Weights of a small GPT-style language model, trained from scratch on English Wikipedia.
Size: 12 layers, 4 heads of 64 (1 for keys and values), vocabulary 2048.
Architecture: rotary positions, untied embeddings.
Training: a variant of Muon for these matrices, 336M tokens, 5134 steps.
MLP neurons of a small language model. Each row is named by its layer, matrix (gate and up: input weights) and neuron, and shows model dimensions 0-127. Each number is 500 + 50 x the weight over its row's rms, rounded and kept within 0 to 999. Numbers have three digits each. A neuron's up and down rows have the sign that makes its largest values positive.
A block is one neuron, or neurons of one layer that tend to fire together. After each block is what it responds to, as a language model described it from the Wikipedia text at the highest values.

L5.gate109:509459512510482450473416512554490481472553508491528558521515457492539550524460486424585565502505529541575503527600518445472528590436449477480512559442470526484451453496521403490444488548468487550479554590457501485461534505443368489560457435564555510494644420479388386572436435455476486422524437485490494560556456588512532475560557474477536478395431457431550442554443513554452564461483
L5.up109:513480591475442517504443570479505450523490444418484442498592531493479496528438507449504581530439587593612445427521529592437516486519457505471474424473434517537541496534462504495563546542507484515519565521549492459577497474578539410468521407429469492467434539446594450559444521548478415570510427507517492554600542475348482584591530459461451595565432449463477457460542510510500592585484
Description: Mostly the apostrophe after a noun in possessives and contractions, e.g. Children's, world's, doesn't, with weaker hyphens in compounds and mid-word pieces.

L7.gate150:533473473510428372569434491472450571583503567509500399523583473494495562461452420429460598465534477440497463556479415509428512543601570482492437462461471470539531543475566511499433517528628523417537485476529505535521503524567579482477484447564488500556481413541489535479436522590506483486527504517433335558544408524525491517514544462522543422461541480519522440513537505499517511496511
L7.up150:412561536523494490585428522477508484509449474557516488586608500405513579575527484407407489470550461473481478529512472574478520554526569405546522515437449492476504487476566479515491511549607479401500530417580486535572533585444547493494482506515513396518430451408471470427416569472520499583541484564465417452489487568542492548542520497492454498478572452487434461457418488448481439460435
L7.gate272:471467461536493493543436528496462531566555527550527503504512440497531494547540450401500438492567457502414374439471491597502478483598619504523551547497520484544459497437503503523555455578591534505607562513529547522477547488529402440573521537560479464535624572483559462543485529489499570545534457517410407545495518513616511522513438482424446474422489527491411538446457543489517521483407
L7.up272:543513431490509418483522499501574500598497536430497533503545536472489505481498506562494520477406516639527447488488479526507509576551525483514556410595487472447497456532514521489511480406602478535525474522510531512526562515485561524444451543495456432436464531600453602454437416494528508536490519598522550584555537486520463439524515423536419523521490488549561485425430437486415526477532
L7.gate502:515484517502567603424485516428494522563530502536540443498579581518586539627529535398490495542517550537472497487520434529523508526597433492532532474527440475454453541637535476471470517507438524591537460524496465557515512524462427494511542550523553555537605497553540453530554469500497559677463477516431545596409431453490493586510572503457524433528493487575489465507483488538471591587511
L7.up502:542503468458412474603575515488430484484557439517407480486506552553586528394610586467438506567488415510526460484465508538574480514471490472422541619503499483499449573507511544458502530460444493547522538563483513535549504460526521398533444487548606472531617405615581517504544488477483504533452556480461472571531475541534538564501455463484522500507529548570557517528395548461513521525419
L7.gate555:522470486573474487437501444463411487480444537493439475566512505524530568476519486479523566405457478529479412554514512516541424549624468529528474435488513510522462495446496509517512560459485549588587505526407496507455453562492539517407517469475514552468571445542555411548468576451480466513470557507490488603479447468551490586496515439551574469509460539615613465571502566481434521446505
L7.up555:463576515487502391588491502443463535505465532409500443455520442418574627509483503451439496471499459605509547446520438479532510483454499544512494544540525471509487502603487639492486573486483523564592422486417482494483536514532460512377511571498518505448563575503459482470428444546509530529527507440572510584477540541562456466451572548510477573499494456510592541472449529485559445466528
Description: Commas and "and" between items in lists of proper names (bands, artists, places, peoples), e.g. "Kiss, The Plimsouls, and"; more weakly, quantity words such as several, two, many, and stray mid-word pieces.

L9.gate65:480475406502535461568478459472494527521384456560493441484486455438524391435488507479436395433492547562522523457445513557518456496498447437508452548456565450492383573619466457530349478552511483440436507580470496497436496504480572475425531547490435536454468502531509434468523499534529492442407523529478521528499554437467476435490369463507439604439498463511512564567565443525546503494591
L9.up65:476429466503488462403566460444474504572508502478463465388408445459528527468557541564418495468537556559519493432498490481577542469585429468417509529432516486484447503544459432410524496396623481459432546600619540478445495539396487495433510449448522561432465515511516587406602493528536492516542452529463477443520508494461502502521511526524469594488534505513471421511498499528504490495554
L9.gate140:518509476495535567465485531438555514523621418520537519499478563581526525485452540532482498482474576524495481425426555461470485563516573438453466565542438493572435586532434441443521523528467473583501502580463544481374444528549599494467425424531588520568555571612499573525460475547566502488410474551491492476538581470442527470526487530440596474463515548623507533405505510528524485437507
L9.up140:403454412377529555551505529520514486605512554467533591451478490506461380425490457509482465463483555539508486374610527471577523557444545509504496524483502436440474475549491538492555592531537564555519556366442438457501528491539537493561521474565495523479493428504548483427477469507563613517516440430510464477579584530414478504541499486512604524446505494432544491606548447473414524520492
L9.gate321:468585430492496559571468470531544568495445491540443560431459448461435483382445633537448505469573476525569524514561473554505473427511536392487573509508489471575549540472509494555454457523477585654435497544562484442427432440496568528460470481487504551399504594475544458482504471453492536406477499496401532565445498543532457507486464482597450582533494535485477513628529499469479492491483
L9.up321:515552549480512569492520474503472541444491509443450450439520451451485455493357513450636410473454533492398507441463498526592473548588530503504534494454483531436508528513457514575585499554455503505422504517462543460458456613446485386558467476503476477501483586547469497502467448497493537451476552488524508457577511489412444499566513506503564488514528567478579527459533518530563469589415
L9.gate547:429429560547495480464508471550440445489477503478486414502536443587610554488514554526441597528491506408520527511512638532546451528534519465470483468618603453508530559536543532637477452593497510495386425547479460498596506539543543506450523485540488514486495562526535469421561424549457466518612429577512556482481440424398549498499398490524533468570451503529422487459494531534521500490514
L9.up547:521599497493460514515554573541508530475572562487535465453505514473474471539430531536559465419548579427571518480553518410479391491561486494536431503463455482468482429505436585546477481476531509537505488545480451587482484573546413516500494441496445509484462454522405540481449507544549440517506536514397414523468475482434394525475482389529553516487552510449438453503542574468440553509573
Description: Mostly the apostrophe before possessive s after a singular noun (the school's, rook's, Nietzsche's), plus scattered word-initial fragments like th, t, C.

L9.gate66:538419512463444568491496467537439444611512520524546480471430457517450532416488512489523524446504537435426460577475495470379532546486620501504461443475473540450477465518498437575485577597587473527520500503437576505530488529522527482527481538520405560502551455472486467591482457478517488545569520482450445531508482465528455541478529524427552511511397501438535510455465420458513500641591
L9.up66:415576494598577434498627495438490513493497547434608448523517583453511576522416489475482426446476460409484502486539508499511544398588495482519517396420533515568475452556495541554490481559462463551444503491474422585487482515479453548472422445507395530448530478498498555455537496524521541447482503460407542509471465436537533528589592551435539516453543486521535537458455442473528529509407
L9.gate129:460520389497576501524466540470556527559464479490569464459486505493523498489535498593593508499572492514520522405443518437529534382535589501492422403483457536562516457433467479512511424432454488483530378540502484583552456466451460458520571590556470459548560475543566562541542535529523478510485472542446517610409423528472512489582542579528458541504434465549512437510546531587432606437394
L9.up129:431557392424551466524530442483479460451546508524556471440492467545558402557515484516549487523457522495442545447549412550605526504449448530454443459475466513351600424515515416512505362491542521452538507556527513518516582528573495487503446614477494537460403472514553556586528498462460610469452518510380504404485484470532499425495459524561446491452470525564456549484467439519534456544461
L9.gate136:504540524537474481430484491399602508534466488382456456504477469543455542473513532503482515518525500531467596410543511555515556444533515464532452509459472427430494530485543431522517545499506510562521421476461496447424555456555483511509461494540545459452550449502522513485536494481495467542515425440487462459429476488491497561551511506700364359416451479488560549600468504502565523554537
L9.up136:495556519532524496432558568464460450487464558432653462478482505387405525444483506471505483487488456520536512547461481412556548481513500463386573494394488429501475543512556501536469548486502513551544530478485482418430455406485484411504465536507532545464492464508492481558513554466432515443482505545541476543452388476454451552487483559544557468455502503482515442447480502461652502436468
L9.gate241:417452557459468524396454514576467577589412569445503509573484521403496465457419442451522586521469489407569511544495474436537521487523454447445448492490508472509423460532356454529452461526494366516573523537568498422484538451498463474533439440458504452583500508458477469449505491524380544513649553544543444507519456550484489497394521516541503430506466466537453538474477473440498476563502
L9.up241:473449461439491492453463520531488541578438528541465443480509545436514545540469509494486540486461535409446578461507594522524517421482455435583560519441496445346486514508501453449399544437513513502493457501389542487498416538508496468407525525512619548546507575457477483551562590511456437493590548476554536522527527525522578550419539459555464528484427500506523571619447541499516495450426
Description: Opening fragment of a word split into several tokens, especially Ar/ar (Arts, around, architecture), also H, m, p.

L7.gate113:464423529478537546477482623542445493482524432489467481481549516615479566394451496464558481533492525553540543491509562441566529553467465552525619463481546465515581490477497570556471488537438522484465434586485494430523518438525463591566493476513628464462506420521425490372526464524502568554435478548472625508498621452464424501524441460417498551504456568537448571501435468522515507398520
L7.up113:527504586566463527556527497485568584528519516428489563543460426515522447485463467389471408476510466574578450400471569520541578553556463541465525452563508556459418522484488439434459540475552562553492482487567453555470546538473459447536468534407445573505467440486483568517501543589409467442488496523488425474435540543386427397542487475544519551524477513510475465434487486477449543498441
L7.gate356:420492430500493539437524506533472510515598546446486569511520504437442446440561509432510421543478590527538519544488557512537511486530459551511489595485586515417504528494539505582424488477402502546542490483560489457435494474611497553484440528517451572577589549533544475515362493567605504406355450474507527483425481456461463521576419476574527476499448436633518492477575579439515409465501
L7.up356:471529552434499478618623470492444572454543548473542582484479475486522504492555515485531531566542433592537421536530466417422428531537507578527474545493510503473497414573465380528507544505593559583562441498488466612367487516528472526493386465446541413508431538489524461595502501521508557410485476453439483494426567419466444569471521445496590519529415510492432491439556477482549486472549
L7.gate419:535378386474588452577515526559463544533472456485432463492457462462534550501517543439503567534522557508464520483545518556543521478512451489514583463595471455429466545505439445431423451525458469495592512501553564576423447403531459476425531505552516535529404487484521531521477470466546500491516542458473356495548518489508580501562467489496628517439471447490511514465570518520513505509619
L7.up419:518430494582505480528558522614489480492458488548465549508482525487540475440480504483454534508461547495455422483532509544522579549488458477466493535499487503536560523429408554466509562461429373523552404571510500524510443505555555430440473489496506573423366488481472483469404460488569458497554532450569461529527402492499487599515492481496435417484497525531552444564521563510467608382564
L7.gate521:532561528507573487533550464518518458516568517536489518514482475579540570483475563549518439532593489492546558502467468536415513450527368450482504550473479541471480588520499476575454489497494434553498535572610480487464450565454640457559445474463580559457487542542564475552531562570480578564515454575500499618587410566477471491525524471553502470425441469476431550562525548432516549504488
L7.up521:475514497499437564504472450537432585480540474505518508527482476531564349539526503541541443549448567495555574496528459502522580382568461579445471402450446496496504405618496507487535476463543499479494517417464524493585455477522524459532529484529396539472473425506502497440436456472567488457541434500467516514437520606540497503593553508546389520452492540500517411542527488507472488443458
Description: The apostrophe of a possessive 's after a noun or name, as in Johnson's, the film's, Uganda's; weakly, mid-word fragments.

L9.gate181:455591520539467491462434465480480462527470345566504497587448522537469535517467435589591484547576558591481552463403571485475560516555472554553481501463502439441515484571490579482478568542516467491512509527434499456440466413509547509494575468451508359493614446535501624528440528554512521441428482485505577482462557521461550506427487427557517500533437527476534538465576494489559441458482
L9.up181:477565526484474520463541467558484446432463514515526416560530495466497530636503436564476476522538479525562518506489473439410492440563512492442478550454538564388491566515530572471549466498558489540513392465488440399509470408462534476446525474509546480446482557517442533502475416524456405497479564520519472501545506500509574510454487496451563488492559516452547487553502415480501498581395
L9.gate242:491569472473416441602459442432451554586520519423521471506451452398475555572530355470533419462517427463506563488548444452515564502505489427592426519486404498535447572486593548491513498435574547452435447478490465505506565553526572510433445517513493416540569562545561516534494567530496504425571397516391402474490534530446399504508534513525567467513470513448530452447482476521455592481552
L9.up242:483485527481486526478412430625537530411515443514548448475565463488485596553578511472503485449490418584497565562467552542493447540527485545524445452414544485540569453497500505502536532502468591456533475598476431588506612397517441452447498498508553492494492515592515524588386539567485428502408399558494462513497520473494479452521463550546490485510459469540553469501482462453474498624451
L9.gate316:538490432501548502478447441490518391497517516460443424472435513483530451524508474522448483455476501449480494436427393541475477441535531530406506484476526560519578455476465544504392504520526550450495520422439536484459480518564484481522436541654421542548481422584483582669478471430576493441571556590456510555553560488460443527464447473520510525483502606485481515531588485577433535521420
L9.up316:477480555556558473526559514439432420480403491415621564572431422482500525590536439457514433387493532509518472394413524446464493461465460486504446499420416430422590535475489519529575565510453493462449567523477433432597528488447450524481496424537421503485537499498403521533452458495404535524562500515440437465493484453454535479480405454489574448468474525580502444441509490522586495532501
L9.gate618:401492514457527501475478384450429487586509578449496482511525565500467539559507495565556562620567462466467441470481473455490560461462448639481426506434590495445560520515416596537525470531501512343457555539510518520483490448461486500457547477531473554461467462615552486542453529455458504441540495530565563496405529394502464474411490534569602510562501465623540494480405484541492537549480
L9.up618:464540481406462513421479601487457519535512509410551516534439529475504455535484481416451526491475557504574392530432427464396488521443581472459416524457432507531541492518480585526546420445503393558405507520550536520482492460524534523422498404482428555515494470580545490570511549435449512405550618489502476532478439445510495493496540534597537481397571581559512410522446455493453427436397
Description: Wiki table and heading markup: the line break ending a table header row, the |---| separator row, == opening a section heading, and cells like GF/GD.

L5.gate82:401431557442497502548459525515520490505488544484521476558497552512550447462571522549412447662526489452530496409534461548542450494508469480528466521454526549485408529482492403481507469507566518474548568539570506417480491534496545548501541435537570516382430655461565419457512501562513380442526408595566475436512538482426497408512544471462435475514540508481498551529522422552466440491490
L5.up82:537565557380414480476469515348551571528407552508519407464438445559537525433479615506503481419501342514454580495486447529435550477442572549519556472512534494465516426513503532484484506463482579501405509518461558579501527528512537514500469424550508489503535529467498444546512416421443558508450572430519530466551496489577530446489491505532520476518477455483524532517471540427584449572497
Description: Closing word pieces of Latin species names in taxonomy lists (lineaticoll-is, dumerili-i, costaricen-se), plus hyphens and slashes joining compounds or codes (small-block, ISBN 3-593-, Word/Image).

L5.gate558:532536463477464507408440532485442335474587460475490463456513450459532491525392514458567423455497381448520519551458431582557539481530516506575396523513527492505528470519527490483461520424532473452534494471485517517440600461483511510505458451554531435557443525520475601544507401462505519553510506437505527527443546492589584487494595379513469467523504500639524445476420532452524440372492
L5.up558:426548545470517472529615510401507538435525464472510564556597579476477534495478516504551480488479510480431501478459486488478472466534548412503397520447595549491499457492555560413477445484503391478448522496488554528444573581472482452505531465514447532508522511526566548536510498587491458485581614450524541497515474506540572460561515458484506510526535473599574416519495579530385542521426
Description: Commas and "and" separating items in lists, mostly after a person's full name in cast or credit lists (Thornton, / Logan, Krüger,); also surname-final word pieces like -ch.

L9.gate56:444509472533534470600488385521515586430427485431501507495476437465557470456442543476421562553604431409517464479440482472445486428477447532507536546534512511471494468505459464404499489458385452618532518468416616555507581439413628513540496455568560512483506473524472485505513465522431511447475395476415502532486466479512488499522496476501545526507501543473476536491475517499502430484546
L9.up56:464481427474572452533523427549492563492405540473482444449409530501539540536534522483466507493425559478560502503469470476465492505536442495513451521529475524463459483482437550525487484540469495513511528477521494444545475424436428492512582451539544586532504476538503522553460508410376509479481476463512472483526580541502470503423493555531615566526440444384440512580599530548571585565483
L9.gate82:401553514358477527512431515466566481554498596463497562490478458490545495520482505449452450398505443553548443474419451527481470470467447494470496532534429443485525509569481489481482535567602529547504569461503475562512489576458495507583448500471440525488457441525526499480532563484525514468518525532417468568393615495511464390457557515545490580574528456576545580598495427460576509434491
L9.up82:497465501447421539548473555555487548560481476556548537483486519497428469489529492443519590505497542458499581508432479419489426575480403576521556528449511556528467392404525522508422513495530456534475467491476405517494464500393480579536519392599456420508484494539451478578547415379475421504537489412418494462497470540528410533523432518595505529570478463453504542528580453475468441546427
L9.gate425:515518505494485442471509512502520521467507546546535645497527581450533511537479580490499515456505480482543493529443556496547457389478557519549532510590454442462502490477484505437459622417490487479519514567480529457509435483474477433524394452458544601459593514514507518501487606513583580437573454450395550418454471451543520457409533470421536421499460536474522541539452542481534442468523
L9.up425:481550511436516514554525455534491416465543507402528590486527543474509452535479540521472446524510485495509443536437553525475561431469534410496620516530478496497564418533412401533457463471499546479510474504472607516480580499469491542506568379408534553571506491517555412533424481475505481442445472463428509561465622561513552434398467510507501415406492513567523482513432612558514489520490
L9.gate659:426494478398499440427484469573419515440434525523585520422477513479534475528537467570460483502516463437550480361625485473539490505578597510528493524476543426428584449430532490449388517515474601542463569468449511468521534468473549495527503568586569480573511440565510511538488509538452492517517503497452555575477536554507478510486489515542456535516484501429574533601483496535542514497475
L9.up659:536469401389583653504512507604451426543490605523484461499493472527554525544569535561479506471486440524431420481450503552424448472515532570476444440606515501399473436485434468532437532520472578520510505536542454458541458484528528544457486481480474539504553585399503529472505554534474454513545476494480506523505601614462502473541536471566551507521489528561590482516498463417550450487484
Description: Short first or inner pieces of rare words split into fragments, strongest in Latin species names (Micrurus d-umerilii, P-ter-ocarpus), also names and ordinary words (R-onald, d-odgeball).

L5.gate237:515480605439515465408552453598420418530513462493480494451471410552601493460464468463537489546586535490464467543482502463510432520553489497488527441608495622446453543531463526550483532497536518521480486504506503492512537421524471547562463398522374564482492410557472501559443483416467508529494537561410534366416515456450420470488496466544400510479513464438412510466418511478514523475559
L5.up237:533495552407445548456542582460533474586568487464468581548496573536496419434515404530550488521449404521506451567427479478504452550563479500572442479516462490539509431518496547512422530580497523446406517498466376469549550510497532520589468492537473541491563495491521450574503480435424430464544497557420545514464454515465450379535370481526426473445583453488536453527516469514581432424427
Description: Mainly the opening == of wiki section headings at line start (==Career==, ==History==); also mid-word letter pieces like t|w|enty, e|qu|als, Hebrew letters.

L9.gate270:467478490472435522465506533538428488515574565489422605597568450557563520449591454508504492483497479449447458501473491533520458478440577418412513503514503465469510504472496552575518516513488501581628511475510452452546571484512572444580521468491503423542426438489477416580528542518407513483561538492522434460496438505552466489496559466453493445462496535531443489382515514561448490495602
L9.up270:513528526472436609438418528368508526533560460542459416517541539532508447488503457503571416418441488444516448534566424546631515570451515503517552554488525477473535503548445509513558553467542504608549495652529414521428464469489486489509446519503447587501468436544591520532425527512480507531528569534490483440535471530591476466438606421439438533474525566595493542467438477499438528455522
L9.gate361:522491456501480499438514435520519495494414475531520562476566416484484521448502471431513408427557436561502613520606558555545507568501516489466600624486459528454508518467459484548454483509505493557494410504485555452477526559515494468426513500515565546484412538540452456511536447482429496502509593469489424509596454484524498471531541492424515469520467548397411569604553497501475461411548
L9.up361:560449503525438489425549423501611438529493486501553412476584524518577562499378603431482461504524556526511504507522548530538496544438432463475497516541506515553445568523526428494530466444515510596521567413524442539519496580503431464550478513536468508524483408533455442555391469490472478609568422394509500440447449502531520522532452504522496437606526460473527561478503573499488466517517
L9.gate679:478459486445437598574412468474487499505384475512563491483438495463518458524554529418450413454507602482446495581442578490493486521453550538527485592442459504496619545501539511524539485547560416544456515539469425531506426556529528487498502462496451552493489452572466531507514502553521494497506521606386488415518491452543580511441508531480482523450521545544432448496571560485482564453464
L9.up679:476511464591458587510560464482502415593465479603470499376539537557546487494542485490526513437513476538486525482491470478571524525534494426495576438517411560486401575450416437503394469455530513591562457504503544458503522568549595503521447575562444469533481565433447523523559499521514543505681461526509439527571492478586537496543527496461541435572419388532494452538493548456444514444535
L9.gate699:498413492399534511541480504489599622497538534475452524429508471486452501519495500427552404550451536477497477544400470493500543438467517565550568458515533551446437595500519492532539493564484520526472476513471525570501537549451498467497567552490452544491424500502465532434568429445456485477532518569525490485523534536467538356574427474462575524502583451490519432500457480443457570459528
L9.up699:386508431441467517477449451426346537454478461491581534583540462484463495447518464512495503478451662508498549466542609484605547452452515519515472497465527536455521515473545523470474464457503515505549452509540443519422471550479514535512500475494557538491550451486470540548532519470566482413510431484450466455437533478543496553509522463511575510496655445422563498455479425603562441463412
Description: Commas and "and" following a proper name within a list of places, people or bands (Europe, / France and); also middle zeros in numbers like 20,000.

L7.gate74:516509534524469560515492514556463483531434497556504414390505539586454476486624472491508579523505541476483485460517519446578570463452603389402474440562563504425507462507573452536483518478527548489466537578451450510514392423583522562449498560470492545488518535498495503399511488489539531416574511530425395491510515458507560505560521474571595523469497585534498484538666540447611481523424
L7.up74:472471511464486621573481467534514560521493474457532447505448523534538445519570511519454520482473615519540471428539435557460581540517482440549481532479441537495452550481500517495557521528569437490503476545413375561546461466462555479493458465411498549541436471513424453407568566402473524463502386440472380482529458539400518505481460534562528405550437482508523469467445453451542522419579
L7.gate116:555408530493480498448488369551545519531542463643514385506551485501627469463597507524521477487442483494471500449552463576438463448391545478532519459462535400534491494490563495609521471423508501494419535643526537404501557439558575533518582451569506477401512573458447536483518484459510541565534505526474443550406411517522549524489463542528508539532465482559446472544527438583489479558519
L7.up116:425492500425516489554527571388536543468564499538537531631543446526597482455538488485516555491554566601546507430513499530450438520567579503479466460553546630483476577550559538605521501525415499516456550490515494539488558513470444467505502482552543533503385556497445475483517496463571553452529422536465546405530509510427488591507525596519511510398479460506374522395497582552463465517431
L7.gate525:549377583455546551485503424505523505447484525484428481517487471564475475569442484502530562554501566440476495396499505487525495455569535507489394448562550506431527542516524499440443560469590498474416554587537408472552500492486522517515459446537475495558431550499491518457486583481557504428472507442476479582482506507527564444523519450428592561421351522519525560546456505494521484517440
L7.up525:482509426506480510501568523483451539545424456491519475512615469604470445440590476527407491532513578398543502494505457548638350496520483483419512526503500492491489437466463475533472541482586504427500425561407432475587582396521538456445442542464487525480447494441502598495554482507531559468449521463517474477496506487566471441525538459475503506490540439578484504614419478521535467443503
L7.gate632:577521558537433569518494500532498543481532423442531423516557493587441602511447505540460523496477504438511481599557472459482461515569559505366515485472439547421564499472487548557437524517508401538429647498523598545466518421518510593549492534430505578549477443505528480585480481533453490450458511467446519518449548523484440441553489482470559615445410489454520476433467512494524535545550
L7.up632:457477472442477539548555530505474528482459597449503550552412522605543447446470494551483623485565536471466498480471573543485421535473523425510447616515565442562497528503554469500427553533410483421450487448434553410589476471446467482532544499473523541497502478511351464450465433502452540588581511463502475566487534587466516553583481429386580579472541571529565584474448479537407517485504
Description: Single-letter "R" or "r" tokens that begin a word split into pieces, as in Rabbi, rival, Rotterdam, right-handed, and names like Robinson.